Part of a small language model's weights: width 256, no biases in attention or MLP.
MLP neurons of a small language model. Each row is named by its layer, matrix (gate and up: input weights; down: output weights) and neuron, and shows model dimensions 80-175. Each number is 128 + 32 x the weight over its row's rms, rounded and kept within 0 to 255. Numbers have three digits each. A neuron's up and down rows have the sign that makes its largest values positive.
After each neuron's rows, "fires on" lists the tokens most often at its 100 highest values on Wikipedia text that the model never trained on; "fires before" lists the tokens most often just after its 100 highest values on Wikipedia text that the model never trained on.

L3.gate348:138117107148179091043164121125068114172084149085130154174135135188136103177101155123161126090138140157086151119082142130162126078165102191106069101153144135154133155160159121030145123104151173121122053107140154150123109130161119161123223073179161085126119099148103161128113144076074125115
L3.up348:079098156126095090103104142090135083130209125061118155117162163167127130080120097057131120100201126138118104077137141139164106121132139124159084113134139114095151133164147112138092111079130074136150122115125090096173115145092152141138123080087091179102140140215110164158128138185125117150
L3.down348:180151111121103081155156103117097116131169147057157111099129115185090138193055153157119150106167081180152117129114100165148144159143118160134098143139085142113115178139125202089108102141160166186103151094125144209038130149077089134098110163144164147161129138147087115066099109164098159118
fires on: "="
fires before: "="

L9.gate414:127102081099119178063165119128090189143109143134184107122066131144153140075107116144139125174141091112072138103147097120116120121065085183126115020180119107134107099200175168122132111094172064144094098143172163137167163178158084144146102100104131094120123132116106124158141146096153133150
L9.up414:140156138137133129143112136152166151083118112130133139080128118089134078102084112102110071163063154081137153193041147124132173097115155103069091139186084101167117076070106105150123121082152134139108066123200110126142149138062158110131169118129134126146146128085108087142142061084065132142
L9.down414:101165106154205149177129086112171100056074157182177195136175077138137165139126149096155135133111123144112198142098127107167173101122151160131092169071086068155164184140136121086148120137068176154122103068189134164157109114104152112101126102128115119146147129169098113105090127101192131153
fires on: "-", " me"
fires before: "|"

L8.gate368:118091154198146061101117156123110111119123086097132148063135136169215130193165088092072125202091110182114129115077165136071137091128128156129102156113125102104090089102104121107125128107103116195126149071138107113099106135133099136181089132111132124132149129136124167131127097188074102088
L8.up368:106178156072134140124170126090181094146141117182112126098178113151192133157076132067061156160142176153092089128165186123110180128146162175088050110121154083099169099095123132110076084150148114125128174162114165151131076160137172125186104158096098153135117103136101091138148098171111122059
L8.down368:107122164152155141122135089100191159100142096105128125169136092215204103133124156119138142098110150164166111083092159215163066148123139095121102148103112121120159119161091150128051075110163099112127136144193148127091117149101076187127119166117120169124147130113069140109134127161112102092
fires on: "=", ","
fires before: "=", " and", " the"

L9.gate284:154121136143133088123109124116104130070121211180147025114159155136078112139153087146101110103128142135180157137092125189115101069105089101083148148099147161100135126101115116111213106110096144157175060139092143121097107164152101106120163165143125126113201058126110113112149146138109135142
L9.up284:138093097097183026175175062187115159180118141184132134142154128130141165128132152156118079126130165143168107162101120121153104168107154142189151134165091135125101180100159158157148116123139108111121149186154136168153069159143128090143094101128115164088170123104147040128169127132102100111
L9.down284:073152102187148119091161101199087135106107102060159121167145137082143079112170139073111131146080165119118064150186090175145162104163154111085156111173103140107086159101076066115104161174119080174132122116128173105101116160135112186112098114104118183203152126123091090122107188135157156111
fires on: "=", " =", "\n", ")", ".", "s"
fires before: "=", "-", " |", "S"

L9.gate41:149120102180114189166108143178136130133147111137107122048128124166108130077153133117147092096114105105119154151210121127168129203126154139053110124117108102115086116139137165160145109132136158085093095143151174125116087183168096133137131113163202126168191154113161109127134081130145156134
L9.up41:178111154101097158157149126159114147100102161130089082098103089103124158122164124113125112112145103134118148160149139227117139117183156121166106120156104098157095170143138158144088084098198081091185120129092089089109087053146158158133148145174148146110202124133114145149095171078075113092
L9.down41:122123136126100144163128162112132166095109145127171156118132154110167123197121094117147191146137057168147135197152080107112152067104043132118132108140136136139116172133094117139140094103130109112114103091091129128101130104047126101125166153210109112136086104136137157173096128092163173122
fires on: " such", " known", "-", " int", " ("
fires before: " as", " to"

L4.gate52:176110149119183102122111133125108131183135182174119110167153136143077075147152123093139200090106116101168139116087136137129117101079164168197149068118160113159119127120098208103163129152127136121164202107144114184152117110128112048077121140157099122097086139151132132224111120154073106110
L4.up52:128124116029089161084150129144089121166137200096148110099114153115103082124154152106121161108175171165085138128121082159123142196108123120131111092143123146081130098188111102119102125122102089146135118136115162095159124126114129106128092197119146083103113151095090080154147107111119149210
L4.down52:189085133063146044117169146127077140181149183104143178128165118149151147117169199113149169114182107147100139143064175089056144107093107132085116127088153125133122168197110176117100139166152178123112153094117159151107119172157150070112152150136114113131119147139121123163099113127107119110
fires on: " To", " life", " career", "Career", " Career"
fires before: "=", " =", " and"

L7.gate197:076146077109084124152129087108169091175140158100097102177130119159090131134145126128124122152143189125135157129126107075107092128161180166096148106129090083132136091083178123076142142128074065161095107104131145116085130119083164087089151189154129092129167070116137065129104060116118135142
L7.up197:107083050131183120180168120113156097071120110106181187126165169121081154150137185166176148100085125147126116040137089097154131165124115088124135081129108131203218121098163103132131141113117156123168155127139155169139113155099148127099077166159140122121133072084125087106114092116088117095
L7.down197:138109149131121143078127146160135115136132179108173195230177134152110123104135142140129139042137119136142156103146077074197129100187141100130173142135111168138109142060109128120109094124096103122148141133113197095116120075150094127106124133141114103170103111105143119159146123117166157127
fires on: "|"
fires before: "-", "\n"

L8.gate589:102195136144128165137158163174130190123127144109167105055154149122130078189127094075142094099115118129076082091116167064109163129139124166163143124153141082165153099056180129084141111123110150109157151146106116134083084115149126147128113145082149097172169100148115178116175141192173182113
L8.up589:110078171157169076129141135151101203178130146122153192095106151193172148108082149147112133125094127155140125205135143112153152105113069120153153205099126139146127094099147134111136120055084129161138163174162099084138135095093150103125134171144117133172113167147112174155132082098127153138
L8.down589:156095108141118102079182113115134135141168134112157128149163164125131104142146114129113175126102175137151122117150101120125156124161144120139165111117147106191151157075185131068168136146157169109193125126137118110093088137107127109136118160101098154124180056150093162111145126122143105120
fires on: "\n\n"
fires before: "=", "In", "The"

L10.gate304:086130150151074083095146156142077103150156068163160155180152177156133196113112158142188114128108096133097121119114081120091088100085124127090100102110109098154131138158182183140109148092112087069081140150147130189168144110120161180065121136058073084135178126114064146132144118081093126169
L10.up304:137140123126096125111111149101105129133080131189117175108127116197128089111080171158182169074086105120112154169147072119134150097101172107139176086120128067134135073180164133128117197152077091112132150130113106108126161180150159144197132199066107173143139172101065128122156131115147159140
L10.down304:088172096138122184166103095148139121132120158097098129157126116105153138138139119171068143119170106173155104162151130097111160160090107150091131111131100122080123166111121156099059161113134088141127100118127139122107126143171132159095119137075114090115126080136147149108121140109121116086
fires on: "'", "s", " the"
fires before: "s"

L4.gate66:115143125107145217121089089184070124124133136079150113099065099113136140107106078112123123174087160142051145119067101076084131082101109109140131160100114084070142138125138136168117148126175181100171124126105156142114144136122117159106170128135148164123114123134124150085122143138105029091
L4.up66:108164147096199109083097203161069105121131155123111085167052077097160133133124103112088194121185116148096136140162128137153154151149126125103109136149168132075109166128148145154112060155094083081133164181123164088082156124113121077115128111052144098167160159194106127153154138143145103083
L4.down66:115145081109094183118111133112100160114122109101173097115153106166086146107123134122096104158087161163116132132080131098180144080095105099127135178136129097116086127149169168129123128079138176179118154137136165121118121138150097112109123073122176136147144177118113145108154152136110074136
fires on: " age", " life", " son", "aw", "Early", " of"
fires before: " of", "=", " =", " and", " life"

L8.gate481:079105117117173059117135186153095139119137174155186152157161094134135092164151133075078162197103126058102156159222102111089128106152136125117106109188107132138090172149063167158138153171105148158154158045146124126121121161176133151135092101159161108092098184145092113090121145120145147129
L8.up481:118171148140136084167112155061057150081161153115154132093153161083141135181109137136140152123087138090165111171156134146131104131165130163172106135113115140145137156106130145079149126171158113179126191113123107163125144110104112091071118146103212106153116131124130120121154079176143101044
L8.down481:139110129119099102112070174133117141140191139118155116085143123110169149111136133166120117125089090104108161158102105156073114185151192093195135096057142149062139105116125146157119135180098108155099125119163131123122138136152167095124107149154124137128128125096115123088139102118182133137
fires on: "-", " Year", "st"
fires before: "|", " |", " in"

L3.gate685:087142132230104089137115092125105124075152087103110133099144138175182119148119162113130098166136119189068098132048172153109081084144103134131200097129104096194109091082069132174119150142128164104083144133116125074103097095153180145111106088077145127146155121192163119117140200126104070143
L3.up685:081161171140099145136161135078100149096197163128073136139097100131114192117126130094132146126082141137155098109146163159088133127143111091163155150108083113137144103111138164212123166121116216112100173195100086136053071088123160094165129132085098118119171124152120173153105173093163148136
L3.down685:042113115156103165096175134163080174109201166087102123073142150110126144088124117104182122167117134116154146136127158139123107156121111153155143192160153140097140128119105139153142171162133149070096173082168083159078092102160173107162108120105130118148082128117112180088108117095112113160
fires on: "="
fires before: "="

L3.gate466:155107121088128124140112078094167135117110128156106155132188103092143142069089181118170102103112103120136167200148102147124149121080185125069115062142137127124123136155075123117158108200093185108171076124125148128092149174172154132156211126174140104132110115114183117128083127130102141165
L3.up466:152137124161115185145132086087136083104110151124106173123145063091128130063078171140157105134120112122128166185147077157087169126129202161083103060210113131126119116132100147112091160190115100139159115139116148135089116201182134127137157138186145142151070075102189128138108121126124091161
L3.down466:128138131115147143143096084048088166077130139151079160118164132101123134070125148107153124136131152122105143127122123094120197155120163138105064114081142126206125133112118088120119110167100134151177120146134143104098080174195148155103125182156135156172156159135128082084079107133115186162
fires on: " such", " due", " these", "us", " important", " Other"
fires before: " as", " to", "in"

L7.gate344:055154146135149116144116126064140154152189109142163172027147070142135188164129138161138096085148154138089082092135091131128142157099124140103164067130183074109125143180122123081183129122067146127100083109165143139077115092167115134123177156137221103072124106107080143053113193091088125137
L7.up344:109161161143128079097115124069159166102105086179173185124116081137134127133138140084130147159097129099147073201126099180114124088107096119120140152134136102114180124152125076168175127058125133147070103115099154157148091116091149123124142138070164134157153117090125195149146106131103081089
L7.down344:154172147153113119037067131151067065115121072130103106117174095122077106082063151151127111104157127115160086145102123212138113156102158074150122152102138140162110140135118094103079118119164094097149131084131162170153119168143134090058143124135168168122130128111099164165179148134113140138
fires on: " |"
fires before: "  ", " %", "\n", " 100", " −"

L9.gate415:088136117142158126125082171123105138164067126157141172119079122163114077146144153210189160083155073124115105136089162097065115112078170095079133121134126142067103122104104210151143141156168096156061121099101188105127105153130130139137130113070136110097072107170100133129180173114104102129
L9.up415:181083126106108100113126117127127092135119142157067162084103150168113104156094100160033080144159144117068115088086131086119125101142127171188096112154104097155109111115115158084139126132131092123141114200140067112082105107175130152037153149104153143123167164076139094109161105093114109120
L9.down415:108134203071128090142137131187192115170115153116123094103148138178103088077123160110122099119103211093157111199096118139080146175130140122133127094157106105063179091157131127166096144153127133091108115164127125163114140108094098126140106081062128163162110166127129090121118125093127086104
fires on: "'", " or", " and", " his"
fires before: "s"

L3.gate284:107100131109107139094163121079141116177141088114100181137127134147137113095111156118142151156153104087087065128127173103143150161167102138085163179087150126160094115078146121105155172136149149104125091136124088106141043196147122126089125092098077183085122110207151168147096192101094168110
L3.up284:123120119141128141103102115084109108083106127139133092106156152166126137146089129095116130151142165178127134196167180104084116155127067108167123123092127154164122116139114111060121179146118162084119127042115139149131115121127102216057146113147148149179122086143176108116125090110120135130
L3.down284:085170110132129166052150064126107122113158110129130160102161138143117129114075148095103120127176113156135131169110126133071132127144141148168138087088152159115113135189067133110098102122171164086141159097192123143131121121107143176126157091136140149137123070106117110148127080126126143107
fires on: "=", " Year", " males", " medal"
fires before: "=", " |", " –"

L8.gate567:068140158200151127127179134068082087110189134078074112105131106134103126197101127091136125126144138143072084108120134065124190058108121154161104189120146087128145079135155130131104155152131139131102085121134084089081094091132150156100150141142135146160189081196100143167125165138084148137
L8.up567:105116075216116105138146145166105148122163174041130146127157131106158166176135115110109169087081146157075121195126154131082171126133097109160058128114145126142111101174082140065128131132112129152153088099150125056134099087100081116106120143087109166148145120139128111162108129181127098151
L8.down567:132171156157135063174150142188099171133153134091135100091144167152092144143094149105080154133108132162144121132068131084139157081118141139131084127116183110058141126125067163088140140162128097100090077116134126091080126099144122136105106090120126142129149050160166131121068139115155135118
fires on: "=", "\n", "\n\n", "|"
fires before: "=", "  "

L7.gate484:104173087124088103151172124083166121087120129065123184128101113074154143126129156151131127072129126149130056134167125129128090116122070104098133136108168151113170159112090159158125144113119087160105178113106156197065174153149116107134103095035132126143126174118088106146128151115087155144
L7.up484:124145135166169151153126132097069113114136102056121126145116191137147116115151139096135140156152119095101088126148122132105165092109166059128133123138083177081151170144133101153052059112127108109061114161126146116159116159133161120112159121137081142156115149103156161145124085138165089063
L7.down484:103208134159128153143120151131103100216123146133090105136109159100069143157080137140133109104109091128103117124137103075149121120155162112133033099127101140136071111082119124147085093075113152108088174085082090118125138105090106129078145193076080159129109175120093149163107169102133090101
fires on: " |", "-"
fires before: "\n", " +", "  ", " 6", " 8", "J"

L9.gate644:113073112176154159131134110105123127116106128113105152152111086093120123157182094106088136106180067138191122109142080104124130090146098057162112086153090156137184143129100155137115170086100071083138159149171149087103146125067130179096078099052128074112177074103167076145170125112121072155
L9.up644:196092134115165100132110159136150102113155111109119118116196039163157170121157091180174111137121133096125150128123136189118165120164167080136140163125145085150133172117115100121128076101139113118123136157131106167160142163189187155140117078103080173142100162126109154105137141135048160140
L9.down644:111118072179162149069083099110115174135183120092133108173087133124152183171113095127105160134141111147144168145128134078099089097157148092122099129106141103132061102170124105139183126147091087166119086164099115123128133157155146161133060114085091119117121094107109114116142102133129075144
fires on: "-", "mi", " and"
fires before: "-", "sp"

L3.gate611:077137139186103121139188137085151129162102112173170114117094031093124106187132064100149149104080109176142134156130164143107083140174129118144115151135043100107114178110160117073110159102042152203111137140124085112142118149157134179132113118078117064107180086075142093151132095087171147144
L3.up611:061192151121097169153160112085196100156099163130162138112110093138129105181160085088139108115123172127143146136129148158083097145146130087117099118142053124106102164127134143080148135088057136166107135113139105066105100133140109229099136090151139079094143074120166097112181125092151111131
L3.down611:093139166096157181146091143119157056148129195116089101175107050131158078095149092116059150120118136126134117093135131124115151074145174075095154123143084143120105113169155146171088152082155129129121078054105111147103140163167191191064094120121161085124114102089172141102116170154114138128
fires on: "-", "'", "ini", "ort"
fires before: "-", "s", "un"

L9.gate140:129115162100150167137095165177128143115089128121198146148136094164135172156111164148139104106166113121137186152133175117163137092102142127132081175092198133133072095186118101201224179137129135155105127074100169198145157163088124065104108119170168082144130117093107146119111143138145149138
L9.up140:147116101132152157086151088114145122139124074081126116133174120119099140097138153120135132094198128096133110120135138093084178124114144173123108181180112105153122182075145169124052187140133103096110096145113051087169077104189157148141181142112165072129186120141117115167153105076077117119
L9.down140:089168127145143133144134137178138140122092178102043129174163069123148106164178181156147148195145121147172127115105074151147093137162180105149104092150108103098150176152132102103138113052143112163095133115151173144146156137113113161137094111169183124167124119108069150132127114091129092138
fires on: "-"
fires before: "|"

L7.gate377:055075118134128189113120123191162046120097174154135103130098133152172044188109104088107112097166125103098141097101167090148134135136097088130108136198136127158132109055134171129074153133125124122063160189104137138092124153115147189146132181089141147160139121142108073140112174127112209169
L7.up377:136108087119174082154142102122144129086098177150106136135106128140160107165172119137116171151107159090100043086140113206158130131137116038177070108170112104146175095118063113153099098169145183104122139122163170115100121192135094146115139144146169172138117126172195116101101127188189100123
L7.down377:174073159062105095110132095127141139099142093133114142153124147138133170123115153192135195100126119081125128151084124126119057157132152076173132118127125140136100102119082097176085143104175159036134125130095024102128200117072114102158084124108152082088180152136113101095125185071143146102
fires on: " |", "|", "\n"
fires before: "\n", "|", "  ", "\n\n"

L8.gate539:132103162135138153105138100095117101128169100188094108148092162152104129126170139119148165113111109186146073151108108112106164102132116162086098051129084191123120107135097124124144144128141111070065106063113119104119137127166112155134170118034133087143148110155124152150159171070137126111
L8.up539:139146126125142130145089125116100120162122121195130155090101123137122153133141121150088116127079170136111080130126168125104111074140112092116114121176152098109153111172187151123237179182163115100115079189115121087096099176107191129181102095103178102098092133122130131145166161126128084169
L8.down539:180104138165136174095107167152116122139092117073074121127132152120104150137130143111096167112150160117117161168118102102152201155079101099112137149114085113110158102089155107106171142124137135116084133163134080109099136131079161121136122092121163127104104119113096146097128141141197116172
fires on: "'", "-"
fires before: "s", "t", "K"

L10.gate175:091114131179142090143141146137099139144161131075136103177127134087111080075153127132079090128118085188108146109098134143128137073152111197119168119080107118143176092118148147121159081090174107109118180114138105094111116115245126189145233127096102140146114127140162160174127106140081130103
L10.up175:091153129105108112155124106175110145151120133138085145092111058200154145146151077110106131125129093091117132101115126184101117122123107144088118219119114122087070145116139131172166211142122075110115142106131102100059118132166171125143150142094072131151160113151085133143096155141175141066
L10.down175:128109080141154129138126134186130140152152102106156171168117112181125137153123068145148082118143144135140149102143111072106105158142103142158152138129154109151156084112138172158112131059115141152182124085162128132129107085153144186116121121146088180125149138103154156108077116120108152113
fires on: "=", " ="
fires before: "="

L3.gate506:074106141109147110127096078087092078127140135106090136163142090137174180129115182140160156098095136147110166112104109145050143125186119105140129112145131104189101122122091139192155142126149106138150102065080124106097079145153149165085084156140147109096140124094162123105187120125185119126
L3.up506:024132111158094104107123102107097164061153105110083163160128113176177132179134124136192150166155134135159122134181098181094155180167164126139133143084152149147154147114127096226128132141168118097167116085133083123096077169117160169093129119153133147059106110105102076088143119112240157130
L3.down506:121107088154111097120094158081161061168161164081140117094177091146130137116091102162165163116127124072106080113128123141082136092103165123189105095121106117074086142133123128088125145099143098133110098140079132123169072048068092107152141116148140148096089091108141110141198154090122103069
fires on: "|"
fires before: "  ", "\n", " 1"

L3.gate614:156142112104124102158114090154141141170130157185070108122123079115120090128074141132115169058139188023146142130091162165158164175104161119110092123126112136118159128097077143138145096131142130134171127129154161182114150143179071124101117135089106092168159097081123069112196118123147135138
L3.up614:082126091127130140105128080146123079149196173181108124098157056147162062074150130087080130159136209045152147105104118159132116122137156086116144105146122115149133124121119175172106084149141094125167161123118158156101133152203138098088122133141104106169128126100106112096158123107113090131
L3.down614:186097169141126099100161077150161153124129181067130174140159081107129106086107169106097163162117118073127082122139151143100117088120134188139183122148102128174151136139122118118182128142189106124176116133061175163131155161197132105149136163136133096089113105105163116166123171067127073166
fires on: "\n", "°", "-"
fires before: "-", "E", "W"

L8.gate253:101128146123134144112136185108155155126143171091216120132135133146165108140167133101074126098157126128088156079154123172053131103106146109074149130112112102192151150086123151106125147166079138184117141085133120126128122103129092124110165140129173098097150084164083136155094138043084130086
L8.up253:093151091110082090152114180152116107158119071128168119152150131137176140094083098120105143118128143152109154118141110093138114142175087153108149096171072171166141110177153122114108069083104169093182065129142097124116140125092109125188121130132177155189175115123114153175121110163205155174
L8.down253:079119132176140080186131141157145143115136107137144090106120127113150111091091164117096137071148119137104185144103103122075201107123086159116108117118165161204068123134161235096104120139131156098159039034128130073098151105142129114130116093090135138116145107087102175122138139107128187136
fires on: "-", " well"
fires before: "|", " as", ",", "-"

L8.gate421:143162096120121105102149128181156147080122070145094164139159152165121134131119098126147138128173124115063074096168113112173066163096141116157162192151123119143143166126162160142102119093116146182084164147181125132112123171098172107132136075129187083142134121157123170087106060207121209120
L8.up421:138114108143152149103174129165167090174066131093143135116127140137147093122156136116093116172143209124087152171089108127136135108093109106155183085142093119107099138150158141107139138169141114192123073176159107061123162147036101137157116152152116127084131108149129111073110116147101086126
L8.down421:165123171144117136129143151115104106140089162145136157117153048088182129088176149152093078169087140105090144212106128183130146100150128160128091106136134080094154105137157118168141112136148122114127182127116107178127140141138126133084158147114129110090133112124141156085155163027130089103
fires on: "-"
fires before: "|"

L7.gate17:147143068152136141102128140094126113132135072153122133116080152091065182109143170140126161115115170135143123145140174093127138078163125114151129121060118106178177126123131106103164099157165143174146085119146159121160112146105097090135086160154132168077161066156175083078150138118146118152
L7.up17:124113149120142166123095182095136121165176119128102207095104112116166132109117123177143101135099108076119135146090116133136082154123165100101143133149093119119144178159151122144107114124130135136178095098149095156073104103140105176145137131158106121117170037120146097123119144112141098152
L7.down17:123131116118123160100088136100140154103154139158146145132141156147149157159168124135100128147096135132164064124146076068140076113083192112105151151088117111115089129172115103146126180082188145087129170160152081109124076082155092112097149107169152082115137163128116202135076104148097069174
fires on: "-", "ta"
fires before: "-", "ble"

L8.gate560:124124062128177147151127068147103096095172135073134102163142077142127145139095054075105196076086188102197141100105114164158116090125123097146121173122136150093197143155134119199176120103145099144120142099174172089150124150157137068073150126112171133131123137087082120151163122154182128116
L8.up560:085114041207103169162155127130156123131166135195041090186148125125120141113143121123170132159097102074163132129128125154143159118083078139090114124107113099170112128131105122043144116120132158121175107151156146143147117101096163209136141117112109111134201129119163116150134147120050153064
L8.down560:146151171107114119131168102147152163141120103082081155129112115145116106217102129158135119137096100116150124123105127147106103178110057094141134080125137138153115168143081142129136191113113092148134117137103145095097135139041075127119110151113132156119166140047171141111129063146188108129
fires on: "-"
fires before: "-", " |", ":"

L10.gate261:093219083130158062127087101163101169127146194157160143146181172146186124068157126138152112132150123168165106138151170118122146069129131120176159142164141152166103155092108146120105108115135169121132105136110158111147149146189168140115145147141128152173150115126120090158108083170159159109
L10.up261:129126099117107093101130094176128140118118104116091116136108132192133087119232083104107177108126131150209115137174166155167105153065086095125127153140086083101099178131105169156121155089181177127118084095179131099158145124135140085129109153144084169168150119176125170133124136150139163138
L10.down261:114123187120077140183111131199144162149151136173095130127110134099163176102099096152151166149168121045097151161121110087128097131154137150137105110151119114135127102108075092171132121097116182141078055107100114106086109110162171149127099081097085160144183125085159125138071101124095136107
fires on: "=", " ="
fires before: "="

L9.gate315:190146160125092203109108126137115119119110124113126093159157101120062158133107093094114173060117102124157112139174045162100080086100111108140138073136155086112161144078144156158186107130124119170158091118197128113129133123132157156139065157097152105096173067168108103076096065098171161120
L9.up315:140085059092060198110160130096132115123144110077119177153170055132164160091088122096133154090147089123159139096146085087144111118151103119150143134168047141191178098140090132136151126079121153194134162159149133164111144126145112095151120173159150112118128155103121112126087123097130105117
L9.down315:111109151128127119143121171123135125105158074137129143114124162122086138105101178110169071085163035129156105141142136143155124094111119124197091124118090105183104099129121138105126175115165165125148148149127184179166073093094167079099104148174114171141140127155128136080145087115124144115
fires on: "-", ",", ";"
fires before: "-"

L7.gate666:122139102183083104118125117107126127139128067099096159087106138128115132141208099125095106154080145168108153138134149108089193118100121152102093140095182087112110078089092163175103117180179184088137079136164108065152147119130148098125108167114079140182083106142134110177111055120092153111
L7.up666:130080132156124157159181103085135126158113114075141118089098117080190106164166120054089164111154146090121099126125105137103105131100083167167109154122137034107124076100172187152130154142156146156175101131131169112080076089154127131128136166103075149114179085109118102125099175120178139108
L7.down666:141146127117118131105161108124075160126178087107150111132163104133156141139182104095130149151107181135178118126116157163125111129130148127108102138156137101142105105126142170111154158120236156114142156116171077076108113136112132135141082192100067185112200074161139079130144114133089086094
fires on: "=", "\n\n"
fires before: "="

L9.gate500:108092108185056075158182122143124102232156166130126078155052175157102116109124113147123097141171095178114162106110115096073148153111149142137148113168087159122161100154117140154106117128223154157121186147122169146169125170128152108158146150043126116086155109129097123101146134109087117163
L9.up500:112078170103087073148127165070128157156082211118131123141139141135110118140159108162114092143192126192109199143110065162053095141107158084086101119141119112079125089171149192134143113158204154151086144128128112087123154163154148117140123173071137156156178136132140104113137114079126097149
L9.down500:132097143108136128091173130101136128178153116144137092152109141122112093124162115158132128131076144130139152158178077115143109149116145160132134113094134133095135099167106219138160173115163100138109191115063069114116162162126130147067128135105089125142101069173174148124194166073150146125
fires on: "'"
fires before: "s"

L8.gate237:135115093163144110105185130153110151172155137117165145129141148163142101154179113093136103136109141170166084156145154096143181131092167108124148133107178083149180072098189137118145103119103148118138078154174097087093109074150159074123107143120107142154143105179089151156169128172165155082
L8.up237:093096106135130115119164151189112156153145155145159146144130148150169097143149090107173111145131131179162094154137157112105183136125160104105162125093166101138156079080163123138132114125108139125143082156162089089099097079160124080111095151103123145154154108175103161139160107188161142083
L8.down237:148121122138123127082153138128116125135110132160123164094109154138120125166148119105136124132088106141123125141132143104153151115142145146104143128108112126123156118117132139136148128119141190124094125153136117097124128141154124142109108160106103162177120120153115125118112133100136149142
fires on: "\n\n"
fires before: "=", "In", "The"

L9.gate222:120164117170134132147100129124109124109123138105117163139143134109118138153115113108094186154146182161079122120150137100120061140086150120090045125143091150156161113167151121098071120150068130156115103132154134180100144106111108197150114071165160156091160129067068077111135108103037112108
L9.up222:099153100117121073128103066160135124154153196123144150116076078139167182098125117069141118126054105089137047129141157133130128131116118126102148167113175149112164144117143139071164115108147166125184103137164168144152109103167122187127109093062207099168124112068137083109109085147115154130
L9.down222:108096129106124191135164092125180119124108146162113172132113159096154108204118046093169203147150119041118187118115128097105099129091146160119109104119120119123152061094125151167104134122166125187150100184124110140138136093120155179160140121126147136147114155039127087181133162139132064107
fires on: "-", "|"
fires before: "|", "-"